{"init_std_qkv": 0.0198, "init_std_down": 0.00421, "optimizer": "muon_variant", "lr_head": 0.00571, "grad_clip": 0.5, "schedule": "wsd", "final_lr_fraction": 0.05, "batch_tokens": 131072}
MLP neurons of a small language model. Each row is named by its layer, matrix (up: input weights) and neuron, and shows model dimensions 16-111. Each number is 128 + 32 x the weight over its row's rms, rounded and kept within 0 to 255. Numbers have three digits each.
After each neuron's rows, "fires on" lists the tokens most often at its 100 highest values on Wikipedia text that the model never trained on.

L6.up1446:155138054154165092155127119091158123153105059102182135121030215158079154100126174104146141120099101153179131155132186130120094111134155174075196126082123151071106098138172128087196128085172138125148118113092105100133155100088136140166072171128151094130082183144150159159153112113165131093
fires on: "s", "D", "G", "ed"

L6.up674:101160103156118174132148153129101125169082149134150104146089140197140114112118148131121066161111104155091129136154111120125119165155089109092114168126090171149137104099158143101145098074080172166149079147160159135130108145150102121190120130147187121119071107149156169098152155095147102146
fires on: ":", ".", "):"

L6.up1589:136162131165175127118143128101136029088118168074121079101072084144090139155106098137147184098181165103155108118089139165134125109122166160115135113109151145124121117156094098153146121204105164112128092158090171125148168169087091079089105115115109125103123121104141121122128142055123127128
fires on: "s", " her", " his", " His"

L5.up35:176132120159170130171121083116144144228177111086091179171170168130077142080148100096117132122126114105155192096162149164111084146117110090120150090093105114067135089179129104087097142111158199110107139165107053161131112084154142068111119129082115142218100133100178146082155099121057098079
fires on: " ", " |", ":", " (", ","

L6.up1045:122159128176108180168163110106106103106112128127166111206152123146155097136111097152117122135096136165102136113117150109092112085183172112087126167139049119125155110146128088171107113171148129127121146097121175114093117158125136123159106105097088126150154149106073072138100158123127077143
fires on: ",", " and"

L6.up1618:120198112123115115154178154119098144107132139108153119153149095155074071128172151194142158073120082081212121081134158168095140123101132110113155108154152092159146104164192163112132121104094165156172135132126133038114184126088109122108106121136108098109136115102098158146153128117141100079
fires on: "1", "s", "2", "9", " her"

L5.up451:155093125123096106169093178173096159086088155091127139132111103205087099122133174101133104149080083114127129117156081165130182131069158110104162132107155082195089108144088174119171140120117141096101136105095161133125105158117218090093138131166129137164174128116122180151114082163090167079
fires on: " the", "-", " his", " a", " ", " her"

L5.up1303:084191113092124120129137124121099147127091105153119146110128150132139101140133117097109188110053144098116164138161106094100112135126093174071101146140149151107156125129106060126135113127179123152147123179189166168068136092168167125206103123091137188144172143144105182163094141170152083198
fires on: " ", " |", "0", "8", "4"

L6.up873:136085148099125151085132126142089099132154161149076153123149162161105107150141127123154136160086148135138130096149080199089121168129148101144129085092181149131133095113153174155161143162086186122169173155101127162105090150181152092145131205094141125215119139093133117141140063177184153110
fires on: " the", " ", "1", " in", " of"

L5.up344:116113138098181131081075174168147153091075117080145141171062122168200119045114133124125111127116122108127115142161094168161066154126057106107105097071114145095082108172172119130107175142151137143156227125095105161127145109108175117121140110094108128163144157103127164131129155192108118098
fires on: " the", ",", " |", " "

L6.up1828:078117086151102105106117095118119132162131176157172132109120121163108117145126156095164133130067068119133127145102119132070122138132092191220109184098140108170105131124134075092174104160134106181178075167149139088116149155129140161130148157144118082167111108182163141178112083138146173183
fires on: ".", "\n", " |", "°", "2", ";"

L5.up460:149154180076074081178078142145140138076121144137122141108099175144182109177178136125174146159051098144077144157166132121143142129120121165102101128159096077143107127071190112132145140147153101156069122183149101089127176154067131156082120154177102105144170132130072151131111127159154109187
fires on: " of", "y", "ave", "ct"

L6.up589:173168105078161096137176154104084085122057185067122133172072133169198134119144120153108129155142129173091127105111139108118152052199192123174093118130183142106100085168067170100108105089151164103127106084149190140098164113122133096109142178127167123090120114148086053162151120078157085107
fires on: "0", "/", " to", "@", "e", "w"

L6.up1597:145131158146121109151112083129148115075115114174135192088118096102164126149166114128136101121156169162104144124144111140100156147119105113092190134098114168141162102105119135172169150116102143121128103174144112084165156104169095114171095164111135149110108121069115164117117042184152074114
fires on: "==", " \"", " pro"

L6.up1374:131142095134138174154133113145153010139183162074147140157100097133153086091121086111082070096135122167090077100159112116150114058151076095157087140149099116084167107038128133144118130085123121127157079118115029090123112132132152168141071112196095125138121115149147163133095181100077143090
fires on: " ", " |", "-"

L6.up826:116153072165113170118118111148152140152115153144126153106128214139112137107175093135153111109117106132160155145136166170116094184124113161093102138120130176177201106133134125136104133065099150166144102142134136213104175125118128129154170057116145150138099095112121168159190161154081169098
fires on: "\"", " ", " |", ".", "6"

L6.up2025:100110158115124141158161097194113109168191113097145140167143183164150145164164125078097063099149091138114149187101191122156140135172043165072123144086158140137188136058144075144093049088215146121101095120175094110127112121073133138181096131092130109113109133149127171148182146134100122101
fires on: "s", "n", "k", "r", "'", "d"

L6.up1479:176161162089128106080102185178061089117113136084137133091131162096172119151131108100158151120151141146079133096122142161137151116155170182150127145078172148101116152142126185145157085092134111127145183139017087148106143109138130125124091201144174108127123151137102154166144101143143167062
fires on: "0", "5"

L5.up1566:141073077161159202129083109122109117114133074088157144108079140121116087131072182145176155079118154145114149121142117130113116124140076155111096136116179219135133188092114164104121176128103135126089138145151105130129145115162142090126167189132123141129174100158081119121141108163139203175
fires on: "d", "-", "ul", "ur", "w", "ri"

L6.up1485:091120131160173107106076164111132142079049120107112195106129207108132131114167161104184105100108135131206117158165079114181152138138120132120123156134131169089123047115148167110131118189115104087133150104138142169182161153178148084125073095166090109132095154136077128114158141130124145092
fires on: " "

L5.up4:105157114112129076122157150098094098140181140128174110134105134125092108147100102159122161184126129144150069101100171101086099141104145130096094173159158093122110091182084146116104092142153179137129125099120124131094173222121051108064120128188098033155105229151153134102116113124098147126
fires on: " his", "le", "s", " her", " to", " la"

L5.up283:148129145152152094077149094095116109150154122111132120179167102139116098101112167115098089159177206136105125080103161130079148166121126180148127089132116109128081134098130124090146082148145124100133147152176110126024133136138139113103141137155081124185148139125051161126182171089144153155
fires on: " and", "0", ",", "2", "-"

L6.up886:150179127169118136070131121097101156155134103101118144104044106118120153120145133081114156129117088121151162117118064123157117133136188162143131145123121100082125117125134130113082121120142126104049140123155142157167092102152152177077120175159159122136057143146134130143122101162132111171
fires on: "d", "-", "'", "na", "f", "s"

L6.up1732:125055171200167187105136133179145143114094137074060205169107126167108102127105105185126119054098152146122093129096146130119074163100155191070107149104102129115129181118116152131116106115150144083122135112171163126141137136118090063063069156115202122116186152098062140159144156205117186143
fires on: "-", "id", "ul"

L5.up680:111147112143102124113097143121106140131155079120165172119162132129143167131123118109096140069115130167137141102119241128130125146124135127105103126093107114169163125209137141116137117113116122104090140130088173083105145126173188104137083141168129068116107111165148150125118080083141075149
fires on: "d", "s", "-", "y", "th", "na"

L5.up1179:137121121148158133103172127196137112106137094121139130115144146131132115129125141188107113118193156116098135121138176138140115160120097133170104177134106122171096166129175111152133059125088174104076170089113092111143161177096105127181061133114154160113181167127164192128092206103162160111
fires on: " and", "f", " F", "ch", "ly", "no"

L6.up1478:110095145153106112145143128146106215157127141148085117129123095132104205060122167171165114072107146103183164109095123149156168170140118127106082136111162108126096162117091125110140082142178134076122167091086122099104141079154140091152065152096146096148146104153191120183130162076151190166
fires on: " W", "o", "w", " only", "ly"

L6.up1893:145114121157140106092149144099148117112075130160176081178088106105093171125136124080156093127151153115123122135133163164131153164153097122150173173098114154120139074134078123125148106171120155142078119110169121144227158162137112078120098104093108089118114138155083087088123131127170114128
fires on: " ", "-", " \""

L5.up2019:140134183165166166132120147132123118133128094131145183141156105146164198113113108195121094094096156130134081124113064209152112123142222152119154169086082086102082106127115114100118093160086159156134176163095134143128087159076101105148158129143137097195118139127156097198163184150098115111
fires on: " a", " the", " its", " (", " |"

L6.up1755:178178113159132104135156146105120130145188146158112157099133106159113093124214142134120135199216160109134101102159159107046109116109094158106187107107100125127134084120081123101166070119202126139120107163158096148145161124166095106129134099116093191112116135125155128091140147085051158107
fires on: " ", ".", " |"

L6.up1435:106136149185109111129099156196194086115197148163145122145091143122110106049182167107104158115177149063136179152114145082118135138143073142156129148144172113167137106154054138145121122147082124134159114147064096182125098106184063138176146120122201148123115080139141123144115107121148140132
fires on: "t", "r", "d", "7", "1"

L6.up297:115127165161197101139139134166142151085152143101113166157114082110105194114189142106143194179107145069085163099095143060132171131149184153154106122144135120100077180135132158147147119135064092161082137161130105171130115145110156160072123083153093139134108251132165106147091084155135133111
fires on: "s", " Francisco", "f", "del", "-", "p"

L5.up798:172130159176113163143092143121078118201129107115122156120076125108076129127140114178198145135087149091122093125136086151174127097085140128147097114099160135136148127109142083096145136179097160121128092122122097142154124119085224099129072072103099096176155131103150119152144164211161143177
fires on: " |", " the", ";", ":", " at", "\n"

L6.up616:205131158169110079139084084147155161126045132150146099153138119129154165093134144124153124169131077133096090120101132137116134168134100143094131136098125116084098111147073089153214112118206099122110172172148149166104139137137145119083143094107165082064116153086126073152146160131115088169
fires on: ",", " of", " was", "e", "-", ")"

L6.up1902:175127167136103181172111138124078156209148088077124090089159164132088116101101152118152093085063211127079134108142122119154115146120098170166110096105090156171191043125106098130129121173138185141116116177157137103110122098145084171042167143097141164134163124147144081102080128131175140118
fires on: "0", "2", "m", "d", "ed", " the"

L6.up942:111117172080109170176151130152108150122119058124081130136122130133128168146159164080158142162086101157130058143072128153153167167174085118092097154101109143119096123109146089159145096119108151164169156127127168190126090194109144177165056178148160106115129149128121112136133083088126156052
fires on: "s", "'", "le", "us", "ka", "k"

L6.up1680:172170143141155135133124163189104141168131071084130181164122119055158138066152092136150168091213128121138153094106095142118091114097096140162156166083057067094167098144183160111110070133093137127164193116144160128084124140217069194138081124144143084119124110118155188145134093129117089170
fires on: " c", "k", "ur", "K"

L5.up238:137159109149141078148077059094131092113155136048152111107133119154068141189144170140089160097129156084141119091127139153109169101167158175173107136133094098093162155095157107072159104099133119094141148151099098149106121173102101163086116195138153165084171185112124152098109040129108138082
fires on: "'", "cre", "s", "pon", "per", "n"

L5.up246:112133157114121103138171035151164115110114071131054182097118127091155073134134097113146126149132147091096180131190151085119134144114100098132135089125126122153118102137153129085161163149121191136145129105155059129122159128164135139061112126130126136133141153070116099127142144147071170119
fires on: ",", " ", "–", "5", ":", " ("

L6.up1820:186055134101115189177094175133111118141129111065192137099174153217083095109158134069090174144093094189124102110130069181111150102121142120145147057122175109126130063161121055093161062194178175111126182140092113142063131136149118112084153148146111115116122158136107183110193127160122160127
fires on: " of", "ing", " on", "ive", " "

L5.up411:166130054145185094120136119169044077163155140156095101120124106101097111154047138119129115136123137124115089129117154133119117171096118141140112072114136156178163091090114109108141175141066131152131204101124182174161216137136084094130197175112141068101116122150064163134195115116149184086
fires on: " ", " du", " for", " la"

L5.up26:105196114151103135169134151090109111099069131141130089120197137158104113060113058123116110083159188141133088104150164112073144171179223088146188135107166141128093118162105139125128144115182073129091096121138160182111134130147126148157135137106116105136128131113095121089080224143175159181
fires on: ",", "s"

L5.up1752:128126139120082104087094146148126131103164099110154112140147064132136132077129139113141145173149096145063123124102166016149125146102096167090128115203153112149164101142137149121133149121084131101170097132087149119160121104196095158119076135112112121074162104118159150111129202176148090099
fires on: "1", " after", "–", "2", "re"

L5.up705:129130158103192114088119129101093100121168104099129116134105129163155138133166114096170092099204147095179097142108152158131099070156128118070157143151086134144195116068165113137132071137118133126177169118098085195068094165142119072115159107121134120113124174135132193156197129100143129110
fires on: "k", "n", "m", "d", " he", " Name"

L6.up408:141156147174101199143151172138105130106178145112118103163096143088096099081173169138079168159181093134066143141141128112078171172109108156123156166221154098113124159109068127115122153070091144124118168127123050128080092132157082137124124088160132104173162185132143094148123124124106160131
fires on: " ", "un", "d", " so", "t", " and"

L6.up1944:164140108161108155156199105143171083142111122135095133157158119127120136142158084159179110139136125060106155122140122097109145208108094128132147137142042106166108187078105083155191138191147125182123128131074125155121173131163166149109167152158086120162185080152153139097101136141131104130
fires on: " |", " ", "8", "5", "7", "2"

L5.up1370:097114099127107129173143070140148165126088176120175126175121133135085160071083069219072206089138076085179093063148135089165185133111148196170092105133099121107115108124144119107146120086118110158156077194130150064099101157087117118184153165089092138194126128096136080087159211184150104137
fires on: "5", "th", "1", "3", "2"

L5.up40:094136197117109104135177118169073096148149188105113140134086148188128117134117097124110168141080105102104093130159135119092109107100161133138096121100143152081059128158091082121175085054144143127117165202145202111063126180162085113180111094149156121128144081179115087078155115089130161182
fires on: " ", "1", " |", "0", "."

L6.up372:152151128138156093060168146125107111125126117120086152136145082090158123122164129125124204123076140149116173139123125087102142125129131147143156126093187203169131114124154117119129204123158189105181157147123166097106106136090141100145128110151098136113164077152126088158145117188098147156
fires on: " ", "1", " (", "–", ")", "0"

L6.up1226:117090159129165177114134090077044079103121134135109197111086163194148124086108114142151112134111157151094075121188117121133186141113130091056159109115130115145113177137079076147160106090103106111161127151106113139122106150190105123184153163145119200089127156049130154102100135117096141114
fires on: " to", "---|---|---|---|", " ==", "se", "=="

L5.up996:083100134137106129102124204178165175076117112079138090175114149124123109120118120076084088112115161158145151119132114102057074148155080151134131158099119168104110111064151063169102103166142187136079166127134147152124158116079133100174070141087140123136154145122091132165087095170143122098
fires on: "or", "id", "in", "o", "al", "y"

L6.up931:139128125080095139165153093144116149147179092145232094102148171095151125179144136161164135079075168121101148140155108110141128103144170145084140081143183160123138104115165112134115103183064139103147128146146156167094066083119097113112155148090126086193127123109136106144128123073113125128
fires on: "s", "as", "m"

L5.up438:144162138132106159155111148111128140142222162092164128097131110134105120124174180153080138148122127122135085129058129158141181179126087100130093134119095103143109073127117118115105146112127061136130152157159088210115137167145098185079095111151145187084156127111122131148062064124124117079
fires on: "s", "k", "le", "'", "t", "c"

L5.up548:188180088164150207122115121124160120158087131086123134157090171107105163169189179136102050175136181170098143121162109142116099133152136157123131140106151147155114169110073053156112084097130188156206118125162079092114169134106152078160142094063125161154145167136100171125148178100148116136
fires on: ",", ".", " |", " and"

L5.up137:104100137142056117120129172133151154110119090116079121166100135165108168136140084112176102161133085159176176143110110135095122165134124137073116127120150102122159130147150096156121190092112164118096157116107098118124062161133079105118069150123125111095151103137173101083102108161104081093
fires on: "y", "f", "in", "t", "h", "ch"

L5.up1832:127122091186117120110120067117069106158175097115122132106072161127122129140149112177117079092155063126152150138108124160151131148161139128115077146154102141126131065142143173080130125126133132092108115179117081153123112163121072171129129185125127154111120173221143070101154126103096137134
fires on: " |", "era", "9", " with", "6", "|"

L6.up773:109108133102101143157140126088123155079098174140105166114102117089093161110135190119192070155100149107094156158109130104189069124099132202044086124054173128122155112189133094129131188123115171097169153074142091109093146167115151159134095118133133111137181153104169122141110117168115165186
fires on: "s", "mit", "et", "st"

L5.up2026:169172123087131086099115171145063108096128141098108156119120125155161132116119143088106120188099099213170111127178098168126131121158089136136063152135143131133122187155056054103057089068160176138106116134125140170179167084134160090081081129120085145152174116080130119182129141147226096144
fires on: " |", "th", " (", "0", "nd"

L6.up557:147125166171116092141146152147110121112149161145163113136097097103175110169136135158148065162109155131118110118149128141091165123174207142093172134139129088169125076100117104201168102147130175141174160115136130089066140129154132118069118152123121104107129119126107074121111174096109119175
fires on: "-", " (", "–", " where", "s", " of"

L6.up398:126129116114155098083151134131114152101106120148123061132106135136157129083104061154148097069118157140134108109135080052171146106158099127139121159169127191133068114107104117147087219109135173167132146090146092100159086109094134126112150081150127092105161142173125153167149198136077100084
fires on: " ", " |", "o", "shi", "ar"

L5.up243:074089207141118211160096156123102107083156152162092109064068082113141168126098162154090103124102165095136164139079142141101149176117176145102225142145131132180064118168101147084089164118075078162092116116127137134125121169153202084184182105097105197126107096115103135107096113136142099072
fires on: " to", ",", "t", " by", "ly", " "

L6.up426:175121131124143134126155155103126140110131104152122160129111075126152166102094191112108186113091207147134181134158181137096129180111085119131125088158141198109148156135133119124165145111096182137144119161132158156106075092162099133140125146104132154175116076093153102125076155108150130128
fires on: "4", "0", "8", "5", "1"

L5.up110:129125168137069123145068091128139140124144132078106119122149125153086173098116153136192186128123128114146206089098118110137247157108098126083165118064099124137128111112168155133105130146140092237187100130156160141120129090107116169177037099156127143157137215080152106125170119123141144127
fires on: " |", "-", "p", "1", ";"

L6.up1204:188184111118169128149104110124129119073154115137136156138125103148136152137104180117129075186135144114113105133120176121075143170105123209120082127117122082109048145035097111137119140147111144118118107125110108102105116077127120114153135076077165159145063139140144110126109129093163139102
fires on: ",", " and", ";"

L6.up1715:148161149183175070201149102167195114148156108081085148082043127137097173133123152172107150157120177105136101099132095140224116087112153128118170153146152123056158148171183121125093142152073090161130119069097144098111086139114169138130102115155073089168158124083120101136133115146104136110
fires on: "-", "f", " of", "ul", "ma", "cu"

L6.up1612:123110164040128172117080166107161122099136174128114177115157140109059121098150187119137112148136168099111114222164145184205188110147127187100111135183179084159156106083138111168129108121175113147119171165131091129111125105149160065055135133160115118152113130088127150107134132117092113054
fires on: " ", "re", "ri", "s", "d", "Off"

L5.up91:197145082133180108167107165161073098144111068119133134091064151132123104158137180139132109140078084096125122172134173135153139172141114160112066115123103098166156116143152104129110088106157073085107136112066148217159146171037112110138136132089125132135106110128157116173187078128077128126
fires on: " ", "|", "-", " |", "\n"

L5.up1635:137191175056106102124150125116125132027141115149145211204099113124151115189131137146164065099132159136107153074114135121111183146073128098162181177049150133138123124125121100107121105237117193128222045191096171095128160125136089110102124134111076076154163147118163106108121103145116149136
fires on: "==", "\n"

L5.up1319:168136068075140125083147094180051044155115119127129163090125124156077155093052122062088090140095215120139116134129222153150121138072116061115093130162122099175113112170134108150098103129080098103121175124167133100138122116174137122067136096130114083165163118131140168084149102107112102105
fires on: " ", " to", " him"

L5.up741:180097091174129093149216098048137165166164169071129128087108127160151090114045148108124157136152085104122121104128151125133110087087098140128123123066125057109127154106135122078092110116169126137093086103133097097116139126084129131111152138121128089094198144103103132041207137095110155134
fires on: " and", "A", " or", "sur", "e", "a"

L6.up1821:090153160118102123148150091070114136101104146161153138112053114180071196176146136083115136126111089077088165140106128163099131109177166125121182161179138141198154105120103186099136109127146167153168095135118077126127131180174137102177110116127132133164096134140193124110141113098079165069
fires on: ",", " of", " in", "ham", " to"

L5.up1801:132157165169140138161148185137087073122141125104136113072055170127117144117128098180118089163055171096105096119164136150096090137071128101076120166108190106107112107180077110152026156131089137163076086119133136188100166121142172104099118139166119110158103112101112182109115101132138120120
fires on: " to", " would", " not", " "

L6.up1502:132126081120161113127150137156211139153078093119161147116146081148135171083151090158185171109136112115108121101081124107138104084111122157149140119111121091146117105151094112166098101152127073131138144151216173165098115078101112170097113057109090136179075115095153115184173134157158114123
fires on: "s", " S", "f", " f", "un", "br"

L5.up747:147144128152123142130138130099127182062091103091131119110031138107126093162117065121112157143091156094140175156068136099156135154133125089096099105108092140163108119134136128160198119152113198135110120116120087109110145125104055189147163116139102081110102176144143140174180121060106161170
fires on: "0", "ped", " as", "ed", " made", "9"

L6.up207:179100152130124150087139108122161187093159072117104113126134134106118105105084097140104149083119118117166129107155146131178142136127110143204132156111124118111096097062107106180121168113138197122148143138103080140132141180119112159181090179120125129175127127152177135115227126053159146105
fires on: "9", "8", "0", "6", "7"

L5.up835:122119127117171153179134152143132160178060183123118132190140121145138117081108132122171122111139094151192105120107113171070087116135085164115116082165100064138129102157094098154182081107110084122123085209151100128174115169153111150146091127097110109141157127102078142136203118107090129178
fires on: " of", ":", " in", "-"

L5.up357:192108179148114118078119094100124077169120144119082091156137153169072128166109143135088177116090135137114114159156095108141170181207121171097024159111128149121098110098116182099135142131130141126101104096132157111138131174145081186113133155106124138165118188171097157104165128100089101088
fires on: " to", " with", ".", "9", "2"

L5.up190:147089116088164164148186145111104107123086123094169105114115169087162155155097124127115159147175127149092101158119129130205138100124090138057112149084141065120149112107127170156115102125142112144165184104059104108115148151100108154166100132136173105130104131127178185119155106142145117087
fires on: "-", "0", "th", " |"

L5.up1515:089135142189128159119126124139110145114102148097111132112156146155143090082096135118088123094050164144089125123180090088096141158143095067162172139120189182089106139135179134118100121146097146186171104152171117134104165140131120131160128098100153174176119144156126185104117147214150107152
fires on: " |", " (", " ", "),", " in"

L5.up1433:149094144154145108090071164121056159177130102106102164130159142138145162161108092149197137145153129107105082105113144113085114138157166112049136080087151139154031141115119096143140122153137178052148140177137179102099145152126147135130169149154111186164157106066111152129142182090103140097
fires on: "==", " ==", " of", ")", "==="

L5.up83:142110093174168116136120115112089108104171123148174220088122063118141156091106096071083120190079118094119099144112076133182134115140177130059141107136157036157173145131134109144082138178128119100092148112105119143107161068178117046148136153084154112172160099106116168094107102095082153093
fires on: "w", "che", "ch", "h", " "

L5.up1075:136075118056124158182146089083151110127189131107071120135151141130109029141119145116095110114126147163147126117066163115154150115138084114113141161058155092142120133093042150120179151114125112222139092174141179119097111158096169183106167104101147085110125150078113134156193151106099118165
fires on: " and", "tic", " or", "'", "mic", "ance"

L6.up436:143111091151145099148179155155129096077181145084103126143153132186070123115172129185090118129088146113113152068191157085095104139111088131084133166079122137121123160121087143086125113153151146164103195124140149145146127162103119104165112057111089133146121075140192183078125187130175149136
fires on: " or", "ly", " and", " not", " almost"

L6.up556:159135137120102119173116106164110103128085175094129124116123120147117118147124102227179156161109138167134184113124108111171105147130116126146164134154112149045158075133113084109148061084163154084138182153144124128115066124167108163055119088131184174098145158150146181176060167096183094132
fires on: "-", "o", "t", "in", "e", "hi"

L6.up114:132080121078068124086099128143095150154101142070111119162139091148148108087085186154147115114105113075136173084146170118162137104136118163100087071081123151114089051156128088202080063086097158175148100139106139153066139121153106090182090114128120127129134125131099116124184123150157118130
fires on: "0", ",", "1", "8", "5", "2"

L6.up969:112094098136140140163139083105099159132103178115070117077147162192146130161146116117094113155103225036101141130121179138090120173087137092104078149095126200107124067125088103191113113169150142157146175129156162106131109127165098118137199173159161180161112069125167159123127082105069111113
fires on: " in", " Pa", "pa", " to", " I", "hi"

L6.up323:097134072083104220170142099158120098103160181153147163149112113139080101117127085108115158165143107097137160112136135114154172084087167175142110135139083135104188141132087127122114138143110118143120129127159131146123178174143149098141160149086081181086130082059102104136099140086174119096
fires on: " to", "zu", "t", "d", "ba"

L6.up376:101121122193074137145172118143142137157181053192129145099087100119185117118136152095095145130151101103109090066143131142119145185185102148176172145149146070118170132159094115102127103133057159134103130155154162134094091147158093101166072205160111096161108059104132115111144136072114131113
fires on: "1", "s", "t", "ter"

L6.up889:187086123152118117173149132131136156095132100123086112100142059106137118058131050137164153139142142126155103087120076147162144163091154139112088112155084098116127112110130162127118117132136185088183141102075094125019124095126139192112168107104088126146151162104148090105164064141108160085
fires on: " c", " C", " went"

L5.up559:139169040117086110153154128092109094107101154126140158171146141165160103125104100176113130148131138130123124094111162106097129103156117160078086076085086131146134117165116154116173096152183155175136119114147129189072133106156093046167136116148169108122099149172128057102163183123130066100
fires on: ")", ",", "\n", " and", "),"

L6.up40:138127070110132138120147104126102092143157122138104108100100138136125179095128162147114154078118091128078134121113144136037177155159136179113068145110080091179109109093106120095114094105163119112107082081127106138131166145123167113139145092142113142139150123136112167137121133152154152153
fires on: "\n"

L5.up1059:110152110122115077165092101149120087121118152123084136110091074140090153116132093133139093122149163140120130108129126134108127021096119174103160148126101168162075127096118132127113163175187114063064114132134130159126168118177093139122084133095123081150096166125158148089110200130135139172
fires on: " comp", " also", "s", "B", "O", " Comp"

L6.up862:123175121139141157124166119113114146138134103166159116184138119148064106153064126154130222150139091117191076149097167121121142064120116162071123087059155135108136133099158147087164148126123147168117055134138092068112124139100092167216138149135121151135158184147078089106090077178123127169
fires on: "9", "8", "s", "ed", ".", "7"

L5.up780:163096159164137092184191177111118113189125142161187080081122105086096105165163069111099142109115143110106116135124159123108119128137157123117167172135113126185172094159135105192132118054229101134104136131083155087081105105164125137114140134078135116136150142102141094125131141112195123157
fires on: "\n", ".", ","

L5.up1077:141081126101131191192161072131127135143138122134184156122156176151142101138120131173218153125121093099108136065080075087095072171081111113143165117078059181117120110118128135149154152133079137091031110141149106101153114106117087077142123180123085108216147162084109106151105112091102148183
fires on: "s", " c", "c", "et", "g"

L5.up1975:153134118169086128097189063132139187133140110148162122117105127214116129089111110120128133127112143096122162118171159069113144143125165151195104137066125150052155113088144094069077112089130128194160099167170162096083130164129124106111182134164145118162100165116177137157144102138159126143
fires on: "1", "0", "2", "6", "4", "5"

L5.up1621:124175181125125144138141130153113100139092079175151170129134203106101162134148057103121135112062096201129115129117078109075080158183089170148156134115142098105131064116099096151170131154137093060133153129139072149168174144119146174114101073109154104145133142177131220177149122202121141104
fires on: ":", " |", " ", " –", "-"